config.yaml
n_kv_head: 6
d_mlp: 1024
norm: "layernorm"
norm_place: "pre"
tie_embeddings: true
init_std_o: 0.00452
grad_clip: 2.0
schedule: "wsd"
batch_tokens: 32768
train_tokens: 312600000
MLP neurons of a small language model. Each row is named by its layer, matrix (gate and up: input weights) and neuron, and shows model dimensions 32-127. Each number is 200 + 40 x the weight over its row's rms, rounded and kept within 0 to 999. A neuron's up and down rows have the sign that makes its largest values positive.
A block is one neuron, or neurons of one layer that tend to fire together. After each block is what it responds to, as a language model described it from the Wikipedia text at the highest values.

L3.gate143,148,152,156,179,204,202,206,222,207,228,203,201,175,292,150,128,209,170,205,192,190,203,235,178,223,209,191,262,223,210,183,195,191,164,178,229,198,176,258,189,250,227,195,201,190,204,230,215,231,258,252,188,220,180,251,224,196,146,201,195,274,247,253,294,212,201,259,217,194,141,237,270,185,225,161,221,201,309,283,228,213,242,180,287,190,252,196,200,199,200,180,258,252,234,203,295
L3.up143,173,225,127,203,242,241,194,263,138,196,231,213,215,244,162,179,201,205,161,192,185,208,232,152,203,286,307,194,242,191,148,170,139,134,169,180,140,135,236,263,207,227,214,263,154,189,210,186,253,195,153,116,207,199,236,265,302,198,189,158,250,258,210,237,184,225,228,247,181,182,219,260,195,186,142,143,222,154,255,142,248,238,261,244,165,249,178,145,213,234,179,183,206,235,206,202
L3.gate242,233,188,232,240,202,215,251,218,174,221,126,153,257,197,197,212,169,236,257,240,262,190,171,205,195,243,195,106,240,239,142,143,148,199,201,164,171,142,177,233,184,172,228,221,149,194,272,214,276,163,220,189,170,220,167,276,198,228,218,173,230,166,213,235,227,124,242,213,210,201,110,243,207,181,182,196,158,173,184,160,286,249,240,189,159,315,245,192,242,144,217,244,231,244,237,221
L3.up242,197,148,220,209,155,239,274,103,232,217,180,215,208,234,96,242,215,247,226,208,200,222,209,212,125,274,202,227,238,212,208,223,125,201,278,164,174,207,194,188,214,201,252,195,190,165,207,235,178,166,217,236,143,208,237,273,194,159,215,161,175,200,229,273,154,174,211,183,249,209,124,179,239,264,197,186,146,177,216,147,234,267,247,185,237,255,180,197,187,114,268,209,241,224,159,223
L3.gate596,339,228,183,176,188,149,219,225,181,265,201,247,175,204,218,195,286,282,116,136,231,276,150,258,123,188,136,160,244,177,141,177,198,181,212,217,190,180,191,92,200,201,148,222,247,158,156,167,154,188,257,184,189,296,159,217,211,149,257,206,202,181,230,143,183,220,237,145,254,236,194,145,212,178,144,149,215,217,196,214,229,255,238,282,257,132,181,168,223,193,215,203,195,199,253,180
L3.up596,272,215,261,226,176,200,230,242,192,168,246,178,290,228,166,205,259,196,268,158,234,208,237,136,222,202,147,208,198,193,139,234,179,202,173,199,207,235,211,248,206,168,233,192,168,88,195,241,213,215,136,159,163,214,181,213,280,157,188,320,232,134,173,222,151,209,206,218,249,200,281,142,153,236,266,133,174,252,188,185,215,184,185,267,166,218,271,259,174,148,192,244,260,208,134,204
L3.gate660,196,267,250,161,203,224,200,181,207,234,106,224,212,214,156,154,238,105,222,207,171,143,252,204,113,206,224,244,240,175,231,235,171,253,230,221,165,174,246,175,113,249,273,171,184,180,199,218,224,214,224,153,180,216,219,238,175,181,288,196,166,142,187,132,143,204,197,164,195,114,198,167,182,235,194,121,179,157,170,195,188,170,245,227,138,288,233,201,222,230,149,244,255,193,268,248
L3.up660,255,247,194,170,113,164,264,187,188,281,193,258,186,165,142,214,170,176,223,203,223,192,205,213,124,181,236,300,255,183,238,174,193,171,182,272,170,187,223,182,174,224,226,161,244,198,196,163,192,210,173,174,107,187,156,251,171,237,307,160,140,135,172,184,93,189,254,186,190,221,236,112,173,194,230,163,255,164,192,168,205,213,184,240,215,221,200,262,170,234,235,330,181,198,225,235
L3.gate675,221,207,137,193,195,255,234,234,183,193,142,183,174,140,172,180,132,97,226,170,248,177,129,177,150,248,229,216,242,187,226,186,237,168,185,221,175,152,211,218,154,205,135,221,167,219,247,245,136,211,227,246,145,239,175,242,195,284,186,125,233,261,138,197,198,151,265,208,255,149,173,180,164,257,205,172,239,184,226,97,228,184,213,218,231,232,215,187,206,189,238,168,202,140,210,145
L3.up675,223,193,220,145,124,245,174,210,193,187,228,222,142,146,166,180,220,135,172,219,208,285,188,197,274,164,211,211,176,158,279,173,191,245,151,237,258,242,257,228,152,268,270,213,230,181,123,185,271,173,268,221,128,198,165,251,232,266,232,151,193,227,149,177,186,135,220,114,176,218,235,281,224,194,171,180,274,207,180,188,155,253,196,241,307,189,200,185,200,223,145,178,160,183,243,223
L3.gate690,230,198,172,186,179,243,219,179,150,111,202,214,230,187,187,200,197,191,175,106,266,228,210,201,195,218,225,280,159,143,211,163,192,217,225,223,196,227,170,243,210,211,183,219,154,159,166,256,172,228,198,197,200,177,255,174,213,206,239,191,223,251,196,172,164,252,228,156,207,256,208,175,178,199,155,204,209,235,62,212,198,208,215,295,236,244,227,189,201,177,230,218,286,100,196,307
L3.up690,166,210,297,178,172,225,257,213,124,165,162,213,191,237,172,182,184,173,111,169,219,164,261,196,161,238,211,234,227,232,117,189,267,169,279,232,202,212,180,177,261,222,246,247,193,158,273,196,188,218,238,177,222,114,202,184,214,218,189,161,223,220,175,198,169,200,246,198,191,201,199,155,217,208,137,226,175,250,120,233,277,241,199,188,146,266,144,170,178,225,177,161,206,188,241,231
L3.gate701,245,270,256,214,167,221,203,234,158,205,212,242,169,169,227,177,226,215,190,277,227,127,166,197,201,185,223,192,184,225,167,241,211,257,156,261,148,115,206,93,164,178,191,197,285,206,161,130,169,220,219,167,208,192,206,225,235,198,201,191,174,284,184,192,263,222,191,213,153,257,267,206,113,199,122,163,167,194,147,164,211,198,233,263,156,204,218,231,215,189,228,152,210,166,177,262
L3.up701,227,209,219,208,166,243,256,219,247,251,188,185,153,169,111,150,250,215,220,238,229,81,115,187,144,208,191,202,162,237,174,208,185,180,178,209,113,185,244,104,91,218,129,204,200,235,199,167,175,260,208,191,225,266,158,236,220,178,205,206,156,174,217,162,201,244,251,209,122,253,174,242,162,192,167,160,231,163,178,181,228,160,219,189,228,226,220,225,222,129,174,184,194,181,203,250
L3.gate707,198,188,184,191,224,246,69,152,262,221,133,129,90,205,233,152,200,217,251,230,199,130,223,157,336,197,258,235,191,244,263,261,203,223,194,114,141,212,207,183,116,213,225,251,230,226,189,193,147,212,216,222,131,163,219,158,220,296,176,176,206,229,155,183,183,208,131,161,157,230,139,195,236,196,213,143,238,189,184,159,123,237,223,188,111,219,240,212,211,262,173,147,169,192,221,249
L3.up707,220,165,224,211,165,218,155,223,212,189,165,182,189,268,142,170,210,253,193,211,242,143,246,192,202,299,150,255,180,154,195,159,170,146,170,210,233,210,277,208,232,264,201,210,229,217,192,209,191,166,143,180,261,199,208,233,218,213,153,179,174,204,177,183,199,218,199,181,184,225,200,210,240,100,197,209,235,141,191,213,191,130,268,232,170,172,179,217,133,151,237,210,277,120,199,180
Responds to: Mostly the word public, even as the stem of publication, publicity, publicly; also national/international (nationally), World, University, and verb particles out and up.

L6.gate578,256,132,190,268,152,175,207,182,186,209,193,251,200,209,160,239,182,222,129,241,172,230,189,216,230,199,214,157,191,182,121,130,143,194,237,123,188,225,217,212,222,137,227,142,229,200,232,173,197,252,149,227,237,267,212,273,212,225,256,253,165,161,212,174,277,250,220,230,184,243,219,236,168,138,203,186,201,205,191,181,183,235,182,188,205,172,227,210,209,222,264,166,211,202,246,229
L6.up578,243,185,154,296,210,160,200,184,233,80,278,216,231,270,247,204,260,172,175,180,157,213,144,216,166,243,199,201,227,158,210,166,189,270,147,224,207,175,245,174,263,189,225,217,171,233,212,200,207,133,192,196,208,252,224,185,209,159,252,179,176,189,214,178,185,177,149,209,166,202,202,242,136,194,117,188,158,192,184,158,217,180,221,176,172,314,256,226,247,186,148,247,232,223,162,217
Responds to: The first token of a main verb or predicate right after a subject or auxiliary, such as under(went), not, res(igned), remained, plus blank table cells.

L11.gate367,192,186,187,167,142,224,170,146,186,214,274,209,102,229,155,231,243,79,185,88,155,125,182,182,201,231,220,213,186,299,186,224,263,177,182,112,238,218,206,180,253,154,250,210,207,196,205,181,222,204,191,162,279,258,231,192,183,191,220,170,124,254,248,251,126,265,206,149,254,219,206,149,178,262,108,173,189,206,254,213,238,228,193,239,233,214,270,207,219,238,290,190,174,156,225,184
L11.up367,192,190,174,141,244,204,172,131,168,168,186,253,218,244,136,202,281,206,209,168,215,159,260,174,157,202,232,146,212,299,196,144,171,187,179,249,171,190,236,168,198,186,188,192,190,255,186,121,227,177,180,235,244,170,119,117,253,224,300,232,193,150,231,216,160,175,164,129,211,116,191,198,252,238,216,257,210,233,193,195,160,236,208,187,190,249,155,278,100,198,206,224,213,272,228,173
L11.gate381,171,196,243,260,231,210,226,225,187,158,162,244,167,235,156,204,183,231,181,186,166,168,174,136,188,163,202,211,223,206,228,196,277,198,159,212,207,249,234,206,262,210,174,270,199,154,174,204,160,93,216,149,217,123,174,176,225,227,217,227,194,127,295,271,220,235,182,217,170,241,184,186,125,208,178,249,228,238,166,182,172,149,258,208,199,204,275,201,268,217,227,252,177,218,170,136
L11.up381,147,208,277,212,194,226,199,193,174,254,131,307,224,176,138,253,209,142,188,232,174,181,222,204,165,201,202,237,205,181,174,185,215,156,179,219,237,220,253,221,202,275,153,202,225,207,126,244,171,101,178,156,209,194,165,186,212,243,199,181,217,177,199,201,210,217,272,218,229,195,197,126,178,235,119,231,205,219,121,194,147,181,145,264,220,204,229,236,233,201,231,256,201,162,158,182
L11.gate534,176,199,209,196,188,257,246,147,262,196,218,262,208,200,241,222,109,186,242,225,165,164,168,145,232,156,200,228,93,175,186,208,226,228,149,226,205,185,208,195,317,278,268,195,204,222,171,198,254,175,266,225,158,232,192,223,185,170,229,194,183,209,285,171,152,228,165,110,168,156,231,192,184,191,216,202,158,160,238,244,127,220,161,148,230,252,160,188,176,180,209,227,209,213,200,130
L11.up534,203,178,182,178,203,260,131,217,133,234,225,275,224,138,223,139,189,251,214,229,193,199,264,158,134,181,202,240,217,179,246,242,209,192,150,166,252,166,180,224,287,231,174,202,176,189,220,221,162,258,241,205,214,172,138,195,192,207,220,166,249,166,217,226,230,195,186,138,171,136,205,166,179,113,244,219,187,313,245,185,232,204,191,152,225,245,173,230,196,203,224,291,127,239,228,186
L11.gate631,205,137,201,267,158,234,204,238,137,176,224,143,201,224,115,209,201,223,180,206,249,146,192,203,284,233,182,301,207,127,207,182,173,183,203,111,189,191,162,194,212,157,203,292,117,188,264,255,189,172,258,143,252,243,203,184,278,248,196,223,189,235,279,237,210,196,219,205,216,199,139,216,155,263,188,183,225,208,185,161,204,216,160,143,205,218,214,160,249,197,251,182,237,257,201,206
L11.up631,105,192,249,151,135,239,206,138,239,229,232,201,216,240,160,254,193,174,239,154,249,255,152,144,204,134,232,184,199,192,206,171,238,204,238,206,187,206,206,197,235,249,330,195,176,195,150,252,143,211,170,242,242,234,179,214,304,150,193,198,257,176,231,229,142,235,216,203,244,216,210,168,206,246,233,179,183,206,181,180,231,119,146,207,235,245,163,186,100,253,194,224,232,268,161,222
L11.gate682,224,155,252,193,236,212,212,120,211,151,209,236,243,143,110,228,198,209,166,184,169,218,226,163,138,187,218,182,178,217,185,243,276,262,262,172,258,129,160,192,214,156,222,160,168,143,191,189,264,184,203,173,217,121,163,167,222,248,200,171,213,180,257,211,148,143,179,62,184,158,217,249,183,160,205,242,158,210,161,178,221,136,184,195,152,202,194,258,232,234,173,225,145,177,213,157
L11.up682,183,217,207,221,145,205,208,119,193,226,185,170,217,202,182,200,200,178,119,221,137,160,198,222,224,203,170,173,186,238,226,252,283,246,217,165,239,261,189,221,243,213,213,191,162,194,211,194,191,189,215,143,174,217,271,216,196,226,145,200,156,203,250,216,161,120,229,215,159,79,208,150,201,217,206,186,139,169,226,265,238,212,160,151,164,196,265,241,126,174,161,165,211,209,195,213
L11.gate719,202,136,159,197,195,200,263,155,272,257,235,233,174,232,203,176,128,175,169,238,181,123,180,196,224,275,195,267,171,209,220,206,244,193,247,229,224,106,151,217,144,243,217,185,216,191,205,180,238,310,230,178,163,270,183,191,284,168,196,192,150,271,249,245,149,269,187,183,218,214,164,185,227,298,160,132,196,156,186,175,186,116,243,140,232,231,262,136,188,216,219,210,252,191,302,232
L11.up719,217,198,208,234,233,210,190,177,157,258,220,226,205,240,227,187,194,159,117,159,199,224,212,188,207,233,243,236,253,213,289,275,184,239,250,169,191,201,216,139,159,171,146,136,219,166,183,178,255,232,208,192,152,157,126,197,197,216,249,227,175,195,246,217,314,271,157,213,111,150,198,136,172,270,166,193,205,179,213,132,268,198,197,192,169,160,188,216,131,206,189,169,191,181,108,203
L11.gate783,203,169,198,226,175,166,206,134,142,248,234,252,222,184,190,211,249,187,205,183,242,189,165,171,198,274,231,248,127,186,183,167,186,283,197,127,249,205,208,231,239,97,252,177,144,245,217,198,190,156,220,214,209,295,164,185,191,267,259,207,177,180,184,134,150,239,202,150,170,176,204,223,182,274,220,248,200,189,222,252,208,210,156,165,143,226,160,227,256,166,237,189,150,223,180,209
L11.up783,174,191,162,207,185,171,176,223,244,215,237,156,236,241,110,194,210,191,190,197,152,168,130,253,177,217,213,284,230,255,202,208,264,168,207,119,226,194,218,237,199,181,273,208,138,261,240,181,144,187,209,222,163,231,158,201,212,219,220,135,201,231,236,202,196,228,158,188,181,143,204,217,199,140,202,213,207,210,193,152,214,192,156,169,129,252,141,218,260,239,193,182,197,187,168,228
L11.gate904,204,161,186,235,154,240,200,197,144,161,260,244,152,163,206,196,233,205,210,182,171,155,166,138,223,214,222,256,192,175,179,183,162,201,271,178,233,173,220,222,213,173,237,180,146,234,192,167,168,163,168,161,304,242,154,191,253,206,250,183,157,172,240,160,133,120,213,173,252,193,152,200,137,205,254,231,299,185,163,228,196,117,178,131,248,195,226,211,187,150,191,214,221,260,185,184
L11.up904,208,260,126,150,192,235,275,96,190,237,164,190,199,229,115,161,174,180,196,175,157,186,156,204,263,223,170,212,221,274,247,200,255,253,241,205,206,245,216,226,257,129,258,205,193,216,150,233,106,201,249,199,240,273,220,166,221,207,217,194,146,231,262,251,141,166,257,203,213,216,153,187,118,242,220,240,155,185,245,175,253,189,217,136,177,157,223,233,167,222,235,167,140,195,153,267
Responds to: First piece of a split verb right after its subject or a comma, mostly reporting verbs like indic(ates), sugg(est), arg(ue), plus found, not.

L3.gate74,236,203,210,166,203,165,195,208,192,229,171,226,172,246,146,173,189,182,181,178,181,202,197,265,158,259,169,223,189,214,145,184,196,211,180,215,194,274,234,256,191,222,226,107,210,169,175,206,225,139,198,247,255,125,208,192,245,154,172,167,202,304,218,336,243,191,147,239,233,272,190,133,232,296,253,168,203,211,170,165,226,150,187,216,203,216,193,148,230,204,275,196,153,240,188,170
L3.up74,187,220,228,209,229,154,189,118,179,198,240,204,198,194,185,149,170,157,233,221,182,172,150,285,210,166,200,173,214,160,158,134,221,195,127,188,181,239,254,291,205,231,222,217,214,224,211,201,286,186,213,239,208,149,176,235,221,170,141,262,167,334,253,299,232,181,173,201,220,253,213,185,208,257,198,235,223,189,172,181,229,239,218,185,207,227,208,190,169,224,259,158,133,261,190,269
L3.gate77,236,218,154,174,205,174,175,126,217,180,160,179,193,148,231,191,183,213,217,238,143,177,222,144,218,155,189,207,226,186,205,180,133,253,151,228,221,237,194,214,191,207,266,233,139,177,197,192,151,203,220,212,261,211,235,187,153,119,171,203,245,226,216,251,147,198,207,186,193,155,248,237,174,194,128,149,246,130,177,234,182,231,252,260,222,167,215,195,206,232,169,293,263,254,199,259
L3.up77,235,250,197,227,181,133,199,209,265,197,211,242,171,209,187,217,239,199,198,222,269,190,179,272,239,165,193,194,269,189,267,221,285,206,191,194,242,182,189,269,162,189,148,210,167,184,272,228,166,227,227,173,141,268,175,157,192,253,195,234,215,197,254,147,198,298,217,235,216,286,197,78,184,210,172,204,158,186,288,254,224,166,241,217,128,232,256,226,233,200,214,225,234,196,202,247
L3.gate428,202,236,126,192,219,201,182,248,225,190,217,273,183,237,204,157,212,259,202,158,160,187,153,234,225,187,241,151,184,219,220,177,167,261,196,143,132,217,218,171,171,166,263,153,194,203,269,217,192,202,192,172,121,200,236,149,205,130,257,179,232,193,159,223,215,163,172,212,210,237,148,157,207,162,114,240,137,241,216,245,258,287,197,259,172,189,312,246,168,249,166,157,240,192,225,183
L3.up428,137,193,139,212,238,237,203,250,265,184,155,189,225,207,191,205,260,173,215,118,126,205,129,289,190,150,219,163,179,256,230,178,212,242,187,97,122,246,222,219,199,209,269,126,204,194,197,179,196,216,175,188,111,182,173,168,231,133,264,179,216,223,194,232,232,168,179,239,224,265,195,224,272,185,127,221,147,242,165,184,230,253,208,173,206,197,223,203,201,249,149,211,209,152,224,179
L3.gate524,240,274,228,151,207,203,211,192,224,221,224,166,234,285,233,176,253,213,191,124,224,193,285,224,214,158,194,282,220,197,179,197,248,251,208,213,152,153,206,157,212,253,213,226,134,225,210,221,194,207,199,227,142,150,226,247,152,212,149,188,178,159,218,292,257,149,177,157,171,176,211,211,209,213,232,217,182,219,180,158,212,200,210,176,248,207,216,220,244,181,227,195,141,181,195,198
L3.up524,262,166,250,178,143,191,194,220,177,196,187,178,167,225,260,188,210,150,230,190,195,246,285,249,236,198,192,229,172,177,235,235,192,222,149,280,172,129,245,162,203,241,151,214,111,177,168,163,247,227,195,257,194,163,203,290,113,208,198,146,143,192,189,234,180,136,186,212,195,185,155,179,258,238,181,187,212,243,180,250,211,198,201,230,231,237,180,249,269,222,134,219,163,196,249,250
L3.gate567,202,230,171,177,144,213,225,164,191,263,184,243,200,218,143,208,145,193,155,173,195,260,218,212,157,263,158,191,182,190,206,214,142,173,267,172,228,174,314,145,242,166,209,275,203,191,177,163,245,255,158,169,240,187,252,151,212,224,197,281,214,212,246,204,196,182,205,253,167,178,191,246,227,205,152,206,207,200,192,260,150,175,216,190,159,194,239,149,234,211,256,247,215,136,178,217
L3.up567,200,248,181,260,175,174,200,235,207,163,118,148,176,183,210,213,164,146,122,202,225,294,236,237,178,254,124,239,213,178,285,197,253,158,236,176,166,220,240,100,224,180,195,210,233,183,151,181,262,172,218,220,165,140,234,202,235,121,225,188,206,228,164,207,222,267,171,181,185,235,197,184,256,187,219,214,180,171,133,192,148,163,159,197,167,206,170,189,185,187,196,134,193,186,252,211
L3.gate584,180,276,209,226,102,240,171,216,237,215,127,189,122,248,147,195,197,207,214,148,193,170,145,226,217,209,117,144,170,198,137,181,268,225,95,157,226,211,174,184,178,215,191,210,145,190,214,195,224,179,185,187,149,231,191,213,226,181,193,217,196,256,224,194,249,149,224,244,199,230,120,177,189,172,240,157,133,172,178,242,208,215,185,211,295,230,167,176,258,158,228,208,216,207,216,172
L3.up584,173,268,187,257,204,238,211,213,210,199,197,199,152,217,221,231,166,150,196,228,214,251,181,225,209,259,269,167,199,231,173,231,279,152,129,158,199,178,163,183,194,281,129,202,161,243,221,185,275,218,201,192,211,200,163,257,177,247,167,246,185,172,166,251,180,157,173,219,207,233,222,249,234,181,189,236,159,162,178,196,179,210,192,198,251,169,273,185,236,212,192,232,243,236,230,154
L3.gate678,194,226,225,237,162,203,219,149,262,179,199,204,175,259,258,144,235,244,180,237,206,276,178,211,186,226,259,160,209,198,236,196,262,194,158,183,201,156,160,106,235,175,202,257,183,170,186,152,277,206,209,171,216,213,189,237,181,200,132,81,200,150,176,189,216,207,183,204,156,289,227,171,226,281,170,239,117,177,245,181,208,260,194,164,191,289,271,197,249,167,156,182,167,224,96,218
L3.up678,218,268,225,252,179,197,151,200,297,206,204,179,128,286,267,203,213,211,220,246,210,209,165,227,192,243,257,131,181,169,244,214,279,181,209,185,203,152,210,105,243,215,233,175,227,215,203,136,277,229,211,175,206,197,147,197,186,263,180,112,143,168,180,229,263,169,204,211,173,230,261,126,191,254,221,257,136,205,235,191,201,293,198,203,199,240,246,184,205,201,176,213,142,269,115,171
L3.gate689,211,218,152,182,184,228,165,153,170,207,188,254,284,240,219,192,230,215,187,225,277,301,222,147,180,233,108,259,194,146,191,223,158,221,278,190,241,232,149,202,146,283,154,261,180,162,170,212,209,316,219,168,269,211,119,136,197,232,156,252,166,234,231,239,196,196,172,195,194,180,178,176,197,202,185,266,113,194,226,161,161,195,224,190,134,197,148,176,214,254,177,249,206,236,203,181
L3.up689,152,204,197,165,155,212,195,199,228,229,209,238,237,222,202,253,265,170,96,230,224,266,160,189,129,195,129,240,208,90,205,158,217,144,220,178,221,263,231,215,198,182,196,239,233,226,105,208,233,191,275,173,241,209,184,216,172,183,146,264,236,201,140,160,174,149,138,216,164,239,204,193,174,183,250,167,94,133,195,132,213,219,154,179,236,212,177,196,213,246,149,258,315,231,246,259
Responds to: Mostly "not" (also the start of notable), object pronouns like him and them, and first pieces of split words such as en-joyed or us-age.